{
  "n_head": 2,
  "n_kv_head": 1,
  "d_mlp": 1024,
  "bias": "none",
  "tie_embeddings": false,
  "init_std_o": 0.0,
  "decay_fraction": 0.585,
  "steps": 11527
}
MLP neurons of a small language model. Each row is named by its layer, matrix (gate and up: input weights) and neuron, and shows model dimensions 64-159. Each number is 500 + 25 x the weight over its row's rms, rounded and kept within 0 to 999. Numbers have three digits each. A neuron's up and down rows have the sign that makes its largest values positive.
After each neuron's rows, "fires after" lists the tokens most often just before its 100 highest values on Wikipedia text that the model never trained on; "fires on" lists the tokens most often at its 100 highest values on Wikipedia text that the model never trained on.

L5.gate514:512561575488480447472481522497458501478482480462487498515498474515500493508493516508510488517484508555505493492505513486496504502541529505484525498516502501557488485503511488490501495536550494533465548523472521490508451497492508479496535492505490463501441514514484499520536484500536480518
L5.up514:511485517484473476492508459527518515531436467512496472544501477494442512480483468524534478455503491502492476465556519557503485472489498507497490453449461482526513519488504523519473498543516539511503496476524467462472516529533490497506469494503489532501475488489524512501530473517494471477
fires after: "s", " S", " dis", "S"
fires on: "co", "c", "ca", "pe", "ta", "l"

L2.gate411:494504465448492473493509461531489478511515482510492533489477515498447484468460534530468487488481492500487506538461501499457511486506519454512504519514490516500482534539486502481533471499484503470527478526522542489505492495496489466508533528501491491523491454469518479477449448521476466504
L2.up411:532465494490505515474468488504498520467518512517540518488506523548477518524476497483470442476475528478497492513497487450470458508470480538505538533514501499524492460499430546482545516495531492494492464477511498499537502516504491487505505486438458522516473493454459497505451505497496435477
fires after: " an", " In", " m", " c", " in", " ex"
fires on: "ic", "ten", "ter", " inter", "amp", "te"

L2.gate322:502514490498494463463483486482494484451474486544463554456505517482467499516508478515462462512489511484496513516506493490481510502513502542487496503486474467514548488461520468484537526536506486450469472508504500465435487499499455535532504493522495474487484531540491516496462531510503494509
L2.up322:498506498495538478508483528485497512518495473478531511558536494540488545534493509512489455480501513464476465472515509481453514486463543497500526501504491516532530504523429501503474510498542485505482472499509534476499498476477485506485527509454489481519487522478516460520529467498572470521
fires after: " in", " de", " A", " E", " In"
fires on: "f", "c", "ec", "ter"

L6.gate582:489527489485504457489501521480479469493537487523472506501496508509444490492528467505539436524478491525513486488497467439506515540497481515483455478504486481528542500478493497488474442470490498524545498480496524485514516461497499509494449456506509517517479548460521485531490476478415457479
L6.up582:477480485474527469500507455518500516459442475506489512488443513487490531474472480533515525505493451499496486477510489468498508552518468477516538492513472537551516539508484467476511464516479536488470458512516535473487572509504481513526468526488494507454505496528484484515510515499477519490
fires after: " ", "n", "ö", "e", " re"
fires on: "sh", "ter", "equ", "ut", "st", "pp"

L5.gate224:465486507475505528492512492504476475545479470542496499476490493483514532490495517547564496495496518504512509535447491545527526482471497508477543466474490496491498471522529483474444490467501485486476485469505525530509523488529459479501494464505492462476497497478465508463508510464509523495
L5.up224:480459482474536534520477483486517479496495528508522514557513562530530521539504504496536480452445498507517519531522483520505501479505509536504538512509443486492450470493506525497479525459493515506490450467497529541471551510461509505515555495502514476517472436474477538480531504440505521505
fires after: " St", " one", "re", "t", "″", " it"
fires on: " was", ".", " is", " of", "N", "b"

L2.gate111:504513496519466446476514486505484480531518447516516541498486540502493492476520528472492453484519529479520504506465456489526510488490471464478525522482465459502490479457515471559498520525483459499502494475480505506549478437530529476529487504491496519540484468491488461550505540498488540455
L2.up111:467485529512502473484520507508495510504500462502474496513487488520457468471464476531510518444485549520519528515484542502452490463508518529451536492538506529513513510448513491509496519540537502475430497500533523473510482532475496532552483490470460536513485492545496502506492482505510478466
fires after: " in", " In", "man"
fires on: "st", " as", "f", " (19", "ve", "u"

L4.gate666:503521503471478521480503469529513475562521506476470480450446486533526505485512487504484485529512456531482487488523484511489497456502502489484525499478466466557472517501549487466527516565537463499468528519532494498511490499491536450528491525495487517504445475463518488507540506534513488496
L4.up666:502533492453510498508500492447516501472462503489509501531471530520532540427483499509514493507539512501492503480536489502458543521470535514446476516483493507475541463495459472487508451497474471512448504566544522521533467487513474475535536454467440496540512503506507506510490483509506477522
fires after: " The", ".", "I", "in", " Bo", " Th"
fires on: "y", " It", "t", "ce", "th"

L4.gate42:485550525459521501473491487525462514528487477516503481537512498521485498499511489515511465472483469508520500452512495538493541468478480519517509541537501544544508484493514486475460506475509476499480479480528484513471518522498442477475556491489501498503508474515502511526556497524492481447
L4.up42:497489514507515486480461424469491489511495504463498513522527503521467473526545519525523487472545527494512529514481526547533517512518493456520511535499487486518534477500464481516464521477477451496504508507469488466474500506485482528496515473506494448538516513499498464498526521523470488465
fires after: "s", " is", ")", " |", " was", "ke"
fires on: " =", " a", "ic", " was", "en", " 0"

L3.gate210:503468522479511517489483542480535493487496490480487477449490536514447460515502506451487539492499529475520488465512517503488487534469493439526478496516484466459518468505493503512493494473505463455494521480507531555485472524510545532479544551495513494470476534512515506519528489510485463519
L3.up210:457495483550487553504503441510537453512534481510469502517479521468500535505509532475514501474475525519514509489490471541474526475500538477515482488508502534500493467497511501505504474501509487510501534516476471472476571499443517487459468469520491511563546513486502481461518526501468528499
fires after: " the", " The", "The", "fu", "al"
fires on: "re", "ro", "s", " following"

L4.gate845:487487461512467511501512528477468514540546471485536512466514473474533501548507464542457465481484494545494504494467513501493564515528522515529506467488501444462455563471485530487566537500537521504475509477510478470499499487487506451475505498483533485532465517506514505488455501520499513489
L4.up845:496467514492486517457486495432444482471550455492485508494491449511492470477544516512492447504492553498504480506446515514491544514520461476495492471505496478485489472549496503524486472501535474538539526467513499512478495480523554480493498493506503484489464505475474468488501488499471513497
fires after: " |", " 12", " 0", " F"
fires on: "\n", " |", ".", " 0"

L9.gate618:527518507498423549540466493570495542492540515513510573519492508528521480498505484552524486481474479515505488515437481512480513513486505436540532500466486499484453491475526478524470522503472470507470481518519481493530492454510500466516501531483460508480500523485446529477517497483531512472
L9.up618:499450517514483475504527467463457512497482540498519463521548523478507508502479488500531476506502472554512499505506527540506462491495504446498498496506500531485527515497473461500514502451464481479524480506506477477476501529518514504538475488511476478496473498529452478533472466511515467495
fires after: " |", "n", "re", "en"
fires on: "\n", "s", " E", ".", "es"

L3.gate45:478499476487497518513514540467454465498488495484527455489531553508495515500469453496497495495464514517485475499519536496521489532516524464485466545503469490527515502504489479508576506464506506463478475473520500491435513525479512500494508475453500483495487501463526439487514494526508495544
L3.up45:553474518510558510512472502528482482514509528448509518499532523496492499510502489501511484497525491515482474486515477446494466519496480505525494493477507475524486454518445513515478517540450460475513501472487482535490514526483482493463513520524477494515502510509513495482479532527535482485
fires after: " St", " at", "ef", " F", " sp", "F"
fires on: "e", "te", "fe", "wi"

L5.gate493:489520513481513466486505474512498509554508484491443474486506466513505501511504507463506505517500490496539474487457534470505516435531460504505532516499495519528505488502511493475476510482511489499487499542482531500499498506509514516543465505541508484518493511539495495505507526516454522517
L5.up493:488506539527443521503499522534511516475529420479464492516470481466512490519532533526526466488499501455506467482504460509456482527468504477462522512469525533486504476483506492479507508456467511534516486513512502486524493506545504490498491523515480514497496486452499540492526496528513509464
fires after: "w", "c", "ed", "n", "an", " K"
fires on: "on", "or", "re", "er", " by", "O"

L3.gate426:533513486462517497495491514467463459496493477520485497553519488514466501504490504479503504546559514550491511526498540497488488478506454536475498498432531487498521489492525502520492535490480490507510541526506537507496457469528538480524499540537559518506491511460494471512498498506519557474
L3.up426:457487505475535507484493520466492501490550512496495526522453487520481501501481491489505480479465529495454462491466500504538485528543498503484479500490518494515516473516517466438476495520514494465472464507532562463537513463512482474468477451489501499533468498495486520498499503507512504481
fires after: "b", "ab", "ta", "c", " at"
fires on: "il", "to", "ad", "t", "ri"

L2.gate281:473513517500493533492500510501518515550496482450526485519496498538457513495528491521517451488541515533507488479535457530524502494476491511532463499515513492501466508456486475504461506486456456491501498530460492509477506487485484521509544529552534505487519496489519543487516520523522503550
L2.up281:465510505526449520541485539504513494497501462515475498484495498448526513519535510493516501506510517491506520455490508491517518431545522543495524525460512479489490506511534498480410493527449478532514468512507494503453499533488520516463515497469457525478517523463536508517498499467477486536
fires after: "re", "qua", " gr", " He", "i", "la"
fires on: "re", "e", "ad", "le", "ter"

L5.gate378:516520533464434540518570504504477497512492468523491500475518480507502537521528486514488465448478485542480508472488479510505533489547482531480456490517501502504506506535524468476487457530502447537486460517456464507525474480534446540530501489528562497473511514485498480521487551492520497479
L5.up378:492500479482478544489475515483482511503507490476508477507470509503486555438499490449498506501450538482472509491476506429494488447519556493479490486480530475503491525493475499507510505508529502519514512481496495490498530453468487478506518494509507524496470512493472499518518496523448583517
fires after: " 0", " 1", " C", "tt", " P"
fires on: "–1", "–0", "p", "t", "-"

L3.gate230:475487498490549493539495442502470496476462476520473502483525469520502529465473500567496499492497474482553494514524501436469505467500530522498461536526472490445545520491512514487492480546503523503474485501510534531542492533515510500506473520498490513528515520472524492527505477472506521492
L3.up230:507498531501461483507452470500501548514451498526474478501533518506508528502458478529512466499544525534488462503521498474427500489457511477500474495502484519497510509494514504517497508498491474533523558485486477529419471492535467494500493529495504517538482478505509539548534468480518548537
fires after: "or", "mo", "op", "com", " St", "ig"
fires on: "k", "ep", "c", "ment", "e"

L3.gate798:488503508481458506492485467488449512488520476496511518541483504496536513534482482518483506506496510509509504526483513524538499479523482484521540512509491475558510525478502519488470457545495501463448467453500481513511461457510520463511523493491525457479470560490492523533480521493447520462
L3.up798:518494470486484496520496478475479524534466485536505519503488542481503505524483523471525519504452515507458482495488510491513483513499526537473485493468515468528527510523505490507473466524484543492481489477444512489531515458520487506503509499492535503508552535513473509507466450492473522557
fires after: "s", " S", " C", "iv", "oc", " c"
fires on: "y", "il", "us", "ve", "s"

L4.gate898:507517494456502520474512506506490484522527475516479493505509495497499464498480460567494491520485474543514462535459496523527525457535513524463496526506416501510526504510498500460436518522511488473483475524506501524529466437475535528478485518487493487459482480467513533508531508500480512484
L4.up898:503530506498504523486485519497494490479521544509500481502527499550484458512466478513491521525476461529523476502504490513529528474546463509491481478512438506482507508515520497486461543520506461480513484515486495497530486488432533501472516519498506473462481492471492517493505470497509494494
fires after: ".", ",", "\""
fires on: "\n", " and", " this", " him", "\""

L4.gate615:514503538484462533530513486496453486509483475465496508468498465510498490519477489502555515552496526539500464495467511534523516489500484486482495492456499464501520501509482508481545489534481516473508489517507532513537487548502487505528492531491526517517437517511500451501466475528473483485
L4.up615:519496504473542527458515494474482482507508518467530528474497566516508506502506514502491519488478486466520503528461508545503463510485507498519507494520494476527494482519493527549524492488542451506525455513454483552526525486500509485510490466506507514499535508513514499530526524455452463514
fires after: " St", " tr", " Lo", " cl", "t", " sp"
fires on: "e", "s", "as", "O", "y"

L2.gate827:485513495506508493485484457493469525525491500558465500507517436518505487486480474498483516508517497474453541447489468491451438497506484517507450497536491505512526478504483493492487506526551499491457486470486502492484481511473496496520508491524530527484506522476514502470478447562480543500
L2.up827:458490507464514473524477477493515499447491500510531470496511517480494534511501506500511487483511501506483536486540549498488486475486495510529482540509468467500515461445551498488513516514484446471492504519503478522462533503511528506471479503522496508471480500490459514544482543525517478543
fires after: "id", "it", " the", " R", "R"
fires on: "ate", "ute", "me", "or", "o", "age"

L4.gate45:504572520478524504491490499502496501468508559498511469498517545537540478491498473491470480506517452528522499489513497505503519468520493515503482489472478485482516513524517488478480526496532495475499487501508478499507470513460513491502517524522538474515531477479517494546514457478489521510
L4.up45:514542520448516517481478501503449521498517514489492465500499540522523484485488478550464460508513456556531497508527489499509515455494494503505495490475444486500529515520509465485481502517533507462443475495511492492511440511464522490510465509522539489508509474487557491516539495478469498497
fires after: ".", " but", ",", " and"
fires on: " The", " the"

L2.gate941:502496452506511493463515508525533480520500516474509507484487525514521526503546453522503488488466510527515479534501506482514501496450503536489482469523496496483455478492496512501542483503498528502481513517510498483497526513557477460498545499511536470513536507532515510556523492507538507502
L2.up941:486541504505514479528522473500525504506516506498524485489493495499526501464506466506487497504478472527515492524481502457559505506479465529500505518546485546491507494476509515489529517504461504516501502499491540500475496485515510469467510481471472483523509532513508483522541501494557533466
fires after: " co", "ine", " Cha", " po", "y", " Co"
fires on: "se", "mb", "et", "ir", "mmer", " politician"

L2.gate650:507478497554514504534500502509478462487515535491483483521483493449542549488524497469500524493500495501474500472531469456564504517489480495497518490522532478527509501499471507490501478479489542513521495474527495504533531498500532515545509523485491548503496540477527461478521515494419490539
L2.up650:497473546486490466502476479524463509510539513489493498499524485512514457514465463477445503492491507488532495487487483532493543498481508507505507495517509505528470505483502524479512489460491484451497481460531511526500495522541482479493523528477489500478530491482502490506523549525517501492
fires after: " po", " sp", "p", " se", "ap", "po"
fires on: "et", "at", "em", "ur", "el"

L2.gate129:495555518526485500480518493501488494498515503512428538515498499485519521459471528541503562509493457503518479470470469504513460509527495506509494535498507532513528488490474535525503474553525481464494492536542479475476513499491488507506482513544515540529456516519525504486553494487527484498
L2.up129:453492496525525486521525538552521511507501492496482526493510506515471468498474506459449500483497481490487497494514510537473476496504449560510483491529519516459527472472494515482443484493483475556476484523490543509472497513516544478492475505554541521501497512521521487483438514497514509472
fires after: " Pri", "sh", "ri", "n", "ar", ")"
fires on: "===", "n", "ot", "ka", "li"

L3.gate172:522525482468509459466541466503444517481517518563525524516480432531432494520481445556499469491538480467507538482498498506467463495542467531479497512474484486487536475511489488515468473517480533468518481475505483514533543488539507495487426505495499502511507505474504488504471520500521454482
L3.up172:508523492490509479499495525513503528495490479500473537504494506533521433499505502525477509514478499505473497456519505473494517501489478528497514478525498528532491491496516480516442476490529532457509531549474474516505520473480473559527502531494471485548457487511514506504498523502513517493
fires after: " ", ".", " de", " O", "e", "W"
fires on: "ter", "ut", "est", " out", "e"

L2.gate213:474514492550518452522470535445448479491512475545522524485422526495499473505492497479474463517506470470490532512534437496512513477511502450509519515475504523499465453489527487507503483504490469472472492504539524515571544512500528462551473509490518464509475494528499481497517514481483494473
L2.up213:481536479533502513468516503518520484536497498475472496524479540477501506513472480526472530505479473513518492513537491501490474464500491513518520465535510497485517510528516433476509513494493514534439497501520481489516487485512501537514518480491510447485467545521531510477502482455491478494
fires after: " in", " In", " of", " A", " Pa", "pa"
fires on: "f", "in", "na", "at", "gan", "la"

L2.gate274:497465507484477521537507529482488456505508499475489502493561502472489488434533473461504509492507497514491481466527540468514487516517506542477529515480512453484492495507445534511506497474497530498504496498516517549508497526519488513482509496506497514488421490475473468483521489503470492503
L2.up274:481487552513482482517523502489490467492493454456495428491495507481572493474502480502481468496526492496466460472535490539504512462496498463525494497503499495507507481505469519506529479507478514512522468498479527490483514522537490488518490461483493474513527461515533505508497547477424481542
fires after: " tr", " St", " st", " sp", "s", "ph"
fires on: "e", "ic", ":", "x", "us", "ee"

L2.gate922:522513458498499487495520460496519519511540502536503496489489497474479505518486469507497528470479444505500524526507526522499505495476500508508477502486461519510582507515515481522568493535484463496513506563502510543531479470508520504561472485502489520508538515477487512548535451512508494492
L2.up922:493515502515481550479500499487521477549507496493483489498493530475434491520520500483525487482523500554490513485529520479505499529501522519481519503493480533486521518531462524472539509477543488523520471466511476473529457528526468517502528496496467523507501489474489495464471483465496516517
fires after: " O", "al", " /", "th", "ib", "er"
fires on: "t", "in", " (", "ly", "re"

L5.gate469:494509514462499513500484529505519487496464514501483508517505487496494466504496488497462494493504502508564539489448518511539494487523556470506468499496485475485465462482506491505522514532495479498485513527453449517511490473499505518492527502530512485450482529519497461505494540505477536516
L5.up469:494512490517495512554462512501490524580482504484509445492520554528493534506456489501464514460518496477505491488528453531448493443502526488503502515514495481512556453521457457496514482468496493462510518508469518501490509531492522509518441499532486510541539479482505488515508503494505493497
fires after: " the", " The", " st", "ba", " a", "The"
fires on: "re", "s", "i"

L2.gate37:476490503515453467462475508503477508513515487499528485510500545505509440477492463481456524483469497527488516542489510543519503494507467503495503483493516472479501484524474502550510532511528480530504513460501451522515446500528467502529526451480524472505490530526483490511563454500516500520
L2.up37:468482494515497476516468486556496515513550482522536515522515480530534488500530507438508509505502506544548503479525492510508502488502539542483487460491533522525502476531498476468448500489509516519486511494502517477478527530480514503481515500519522504484505496529473426510501474503506500524
fires after: "man", "ch", "hi", "f", "ju", "he"
fires on: "n", "age", "aged", "red", "ad", "m"

L2.gate278:488551515504520507488479507497528542477515505569476468503504484477528485449490472508461536512516448522493542496515506530501498462512510517540523536508425524501501517503524493466540525550508457486469472496487453523479464502468495507523491501493489465499520467496535496533482524504483494484
L2.up278:495528469462508475500477487444500516525488496505498446532438527511520489494531484476497489472500489522493510473483547445494517566515538544485515515498507500487506492498525508520514507486513479456498470475511491486489507451503498487494497494477510511466498457493482511489505528459515495492
fires after: " the", " The", "."
fires on: "y", " This", "se", "u"

L3.gate729:476541466488524500447537448477476485500520494524501517510472509486517472548453491521546482467478475523535509493532525489484506527530486501475497512476479479499522525481551482439481507552459534486485499493504477496502512509512519496478479553487462516463483486519504523488540464463497534454
L3.up729:473503472538507533484507444487494523503509517514500491491501536494503483495443488510551483523504489508481466470504535484486531523515491507497514505437493487508477505489569481456485517537464548463519563500463442490460537509504474491457482490491491499472491462516472526506511518487503511486
fires after: " st", "P", "p", "-", " |", " St"
fires on: " Pla", "o", "or", "la"

L5.gate871:473546485481504505514513501464471549483546437505513486522454522502488493497510504490506493478468499498489486492470523510509469455530490529513519531469517490520530481452518509481502493475507489448454522501487519479503454483540450493523487534490517475500513534485546502501489532437473469479
L5.up871:518479454503494505483414489444464495498450514491505551458504498481506487497539500492508494460511469517460495499529507543485487524502510498508536474503515512498511504457540504502501512497468478492516524504497510511485471532525532538532499507472511492496538554506486476508503549502529495487
fires after: "mp", "e", " T", "t", "g", "s"
fires on: "y", "il", "t", "i", "con", "s"

L6.gate763:505519534488501499481474507468484538513485496517501467508492485510492515523447476513503458506479572496535506488458466485520469474450489520516461518529485528523519477484476536502476476479498495508467509518528518473537444491464504498485530508493475502486491472486478462537510472514553520496
L6.up763:548481504514517512490467501512522466490519531485524531546513523502504469507455510562490514502502521525534502511523496528477488507492521538455504478496520489484503548489530491477496483509478545537499503497528489497503490461484509490513510499544517522516539494542496464472484510500536522536
fires after: "c", " dis", "s", "ag", "z"
fires on: "ro", "co", "re", "al", "ri", "er"

L11.gate561:494530476490508484517532503510465487515516526484490508512461519479503455526510486493522520518495496507475525453478514485483494514472484458510562470508520470511525483494492473477495485465536537491485487475519510479542517502483498483532541529477527461487459516504499491488513491480547485494
L11.up561:529548518485542501505493509500509479506474510545483479443495482503486515488494426529543452451525504471499476452488477501491491549466502513510524469482514463461521516515507519470523450521521515497504493524518500477476469476520457495485486513507489460508482528530510506516484484496536482483
fires after: " ", " f", " st", " St", "-", " M"
fires on: "r", " H", ".", "s"

L2.gate932:481468502446517439478495491483544539522501498510453492494514482501500522498465518544492536460478482537531470465538521500466535511532521459496496508487465504498490518493541492487514511488520499489494511511517488460531484466496505502456528447457546513490494528573515476510511503530489497496
L2.up932:480503519485475477525485498499491493462501531492510508547492462516514509520469501529494524526540511521515536521470502511461493500482495512492523491472487498461513461550500493481544495501518489503513552535538512462486516483483544486473509492464472507466568484495508498530512506471488509471
fires after: " K", "C", "B", "S", " b", "Q"
fires on: "ha", "ab", " Bar", "am", "ar"

L2.gate265:526528468500526547493523472526508495494500507440539517481508510525520528491497472489492517465511495459508488485476501504515477491478496464501492519520496467478514542505516475510490519536525507460496499517561501488529474473500529530512564512469476517517503516491495508514527526525527474504
L2.up265:542485506519534518466484472511513483450511540522501481476525477504518487502507490509483540483545497497498486494481483470504498504506498491492550495533479497498531534490507487496525561520533552500538536507516526478505457504461492557487490491483485527483493474486497548507484499487474501552
fires after: " de", " can", " so", " So", " the", "ad"
fires on: " be", "vi", "und", "al", "mon", "ay"

L5.gate1017:565493491500502498489482560526448508515494518524490418512532539500501490498484529513536473513513500522490523488455497494509510476488495470511491470466530466508495498486509521504480519494503486509487479479513482502547468503485483551485472532502521501525564527498508503466538515498468536467
L5.up1017:505494481529509508499478484482492510509498508507479494471515514490497519474483491494499480491529499434538493511505480474528472496453481512504538482537506489492537539488511500523483505527510497489513472529537517478515513478492436501511545470459453445524489462491481506531487516520472521471
fires after: " Ma", " P", " p", " Mu", " O", "s"
fires on: "s", "x", "g", "al", "um"

L2.gate531:526504509527504530451507535514480515484427507515503483520521501474486503507467478535503477487492482499485490471449535473512486479516505509512505433534478493497493511531498514467518522509528494493538452496490508542535506497535464460483497519532523509534503508516500464517551510551450484507
L2.up531:460505509516508484523501518548457462486498518475505495508504530524485481516503454497483435484498476487474491492556493484471493528500517524435511539483484468482490554492510470443506524503503525500468493501492515474499504482476496497512486516469483452501531466504524539494461542471513511515
fires after: " comp", " C", " V", " ", " P", " sp"
fires on: "e", "et", "pe", "Z", "es"

L2.gate697:523530499477459512498507522511529497503512503504520523473501516486503476503463509504525501484473447550447493495493479483456540496498523501530455504467482467483483466465495528494478473503524501456469507518534517506493473512489470487482476510537513478482493494486560516500470537475517509488
L2.up697:488494548481474506497490490454454463545486485516501462495493481526486506546506491496481478558495501532506488487529506547535491525495498493493525500497511513496502502523473503521483515488516480492545540458506486479461539519491539508484465538535549490471477480519496498484474428509507485496
fires after: "\n"
fires on: "\n"

L3.gate246:511535502476568513462460523516514523479495461549498448492506441512490467497494462489496436512478501522476506473525494451462488517519497508456502501523472462546541458509493504486493498485471509488498530479519508526488512485461498492469448478524511481486463466498516501525451531481496503497
L3.up246:504508488463494531487520521514454486478517521523501507532513504529517492488512480519486432522487494511516508509491512477509505465464497507473456540551493539495507529538521500474532551521472514481501539513515474472484485514510551484456465513507501515504502477484510487515509514483463516484
fires after: "w", "to", "com", " C", " A", "W"
fires on: "e", "ig", "u", "gra", "ity", "ge"

L6.gate17:471509511519480509447454457492490531508532497487521512490456483458458491465451524504512515481485513528545465506467493479507480492450522469477476462493487520506486526524519512475514495508501465474507483489549538534504510479491515517453495472493532555488504535461493526500493492496513507513
L6.up17:502480506447475507576493525514505500476482502459475516524528458541510488505472492487469529504490483495485463480454505527480464476520474522496478482472545470509462483514468524497567528474520509503481496525490436519483495485549503486507523482532489473539548521508478528469493503497517515488
fires after: " C", " the", "c", "gu", "i", " The"
fires on: "re", "it", "ough"

L6.gate923:508474489491541493505505485541517492500539461472501537496490487487474545495455528512498506491537543492485506508505514529480485491521474507482482533503463514474516543490502489474497498549506510486464513512524554521549473499475508446499575525528500481549452485512488458526538514496531509463
L6.up923:527501543460494480515471505515517555532528471498503496533459491466509543501462492515507485483449494463508505505466480507498507506540500528484463484456513513512511501482464503534554533524489487498426487536519480510459520510476483526535521467488498465514521479522512504540505479482477501497
fires after: " in", " St", " In", " At", "es"
fires on: "f", "di", ".", "ar", "hen", "d"

L3.gate766:517463461511484534493502480459488520472477497537513529486508497493496506473503455475502466495527520566484509503522504474499507495497490496510528498493520492506552476482514494478471494540477490506502511472459532552537496471484522512516517510462509470465477471489474503557459494516540508498
L3.up766:497509507500507576536475502492528496517486502476547482453477524520489527520501505510484488490530511483511521479445494513529480485525483534529513503493492486503533471472484518441448464502497552492516488494533484512533523486539508448455488510488481483484540544473551507486488484433531493521
fires after: " G", " Th", " Ar", "an", "st", "th"
fires on: "ad", "ar", "ch", "il", "min", "id"

L3.gate304:524483461519434483461512505498538513505494532472504464548480465526511523538473502501533512508481531560515510530502493499510521469490464541535516519543467459483485532510486486501535475507491527545482485516515507480495493471510494567527550483473482512526503491571480480506546480515491511541
L3.up304:532502458507538463511495480533527467500513521475512484520494510528499526491484523506490471496460470522510498524535520490516501508490479486543537452514455521518491479481475517461535494515550534482482426524529544491488509500473527498480538517465495462558519484492489519514548479492517479503
fires after: " co", " Ba", " po", " Co", " Col", " Po"
fires on: "a", "t", "k", "mmer", "ttle", "at"

L3.gate419:479516503451535489479479489503537490469481528508493481468502539524510528496511506508466492501521531527530508482548526523461476516477503481473464495451497494500470493534530470477524475566488511450455513481510466483512490481506525509507518500517494532499542473544531500512455507538501498487
L3.up419:513482523522522491477510510498529501514481492478513473508506470469512523531498474473518485535496509492484497485478493471502480467498511488499543512520453484487528541500475530495505506498498538492501527485558504512496553516515530559503472520525505531533451453454527457443557488554517504473
fires after: " |", " con", "^{", ";", ");", " re"
fires on: " |", "(", " of", "t"

L2.gate788:501483480484447496524468508483536471500539519517501483500455548495532539487528514459483471475508493530514496522478517493508514515488484538494472550550498497486499492485521519514490516501497452518477493495564529529464517531534517541492523493476530518590505472486448508484492477525496489465
L2.up788:479480491506498536512495487514466499468486528515460501503514455491512545571480462511500521485507516495462508498464481514534494543486475532485470535477551461492542510543499511508527522523427544501453458490487493487527494520509483527516481486509466461531505513504494549493504480450525502493
fires after: " C", " pa", "gu", "h", " p", " the"
fires on: "D", "in", "age", " film", "itch"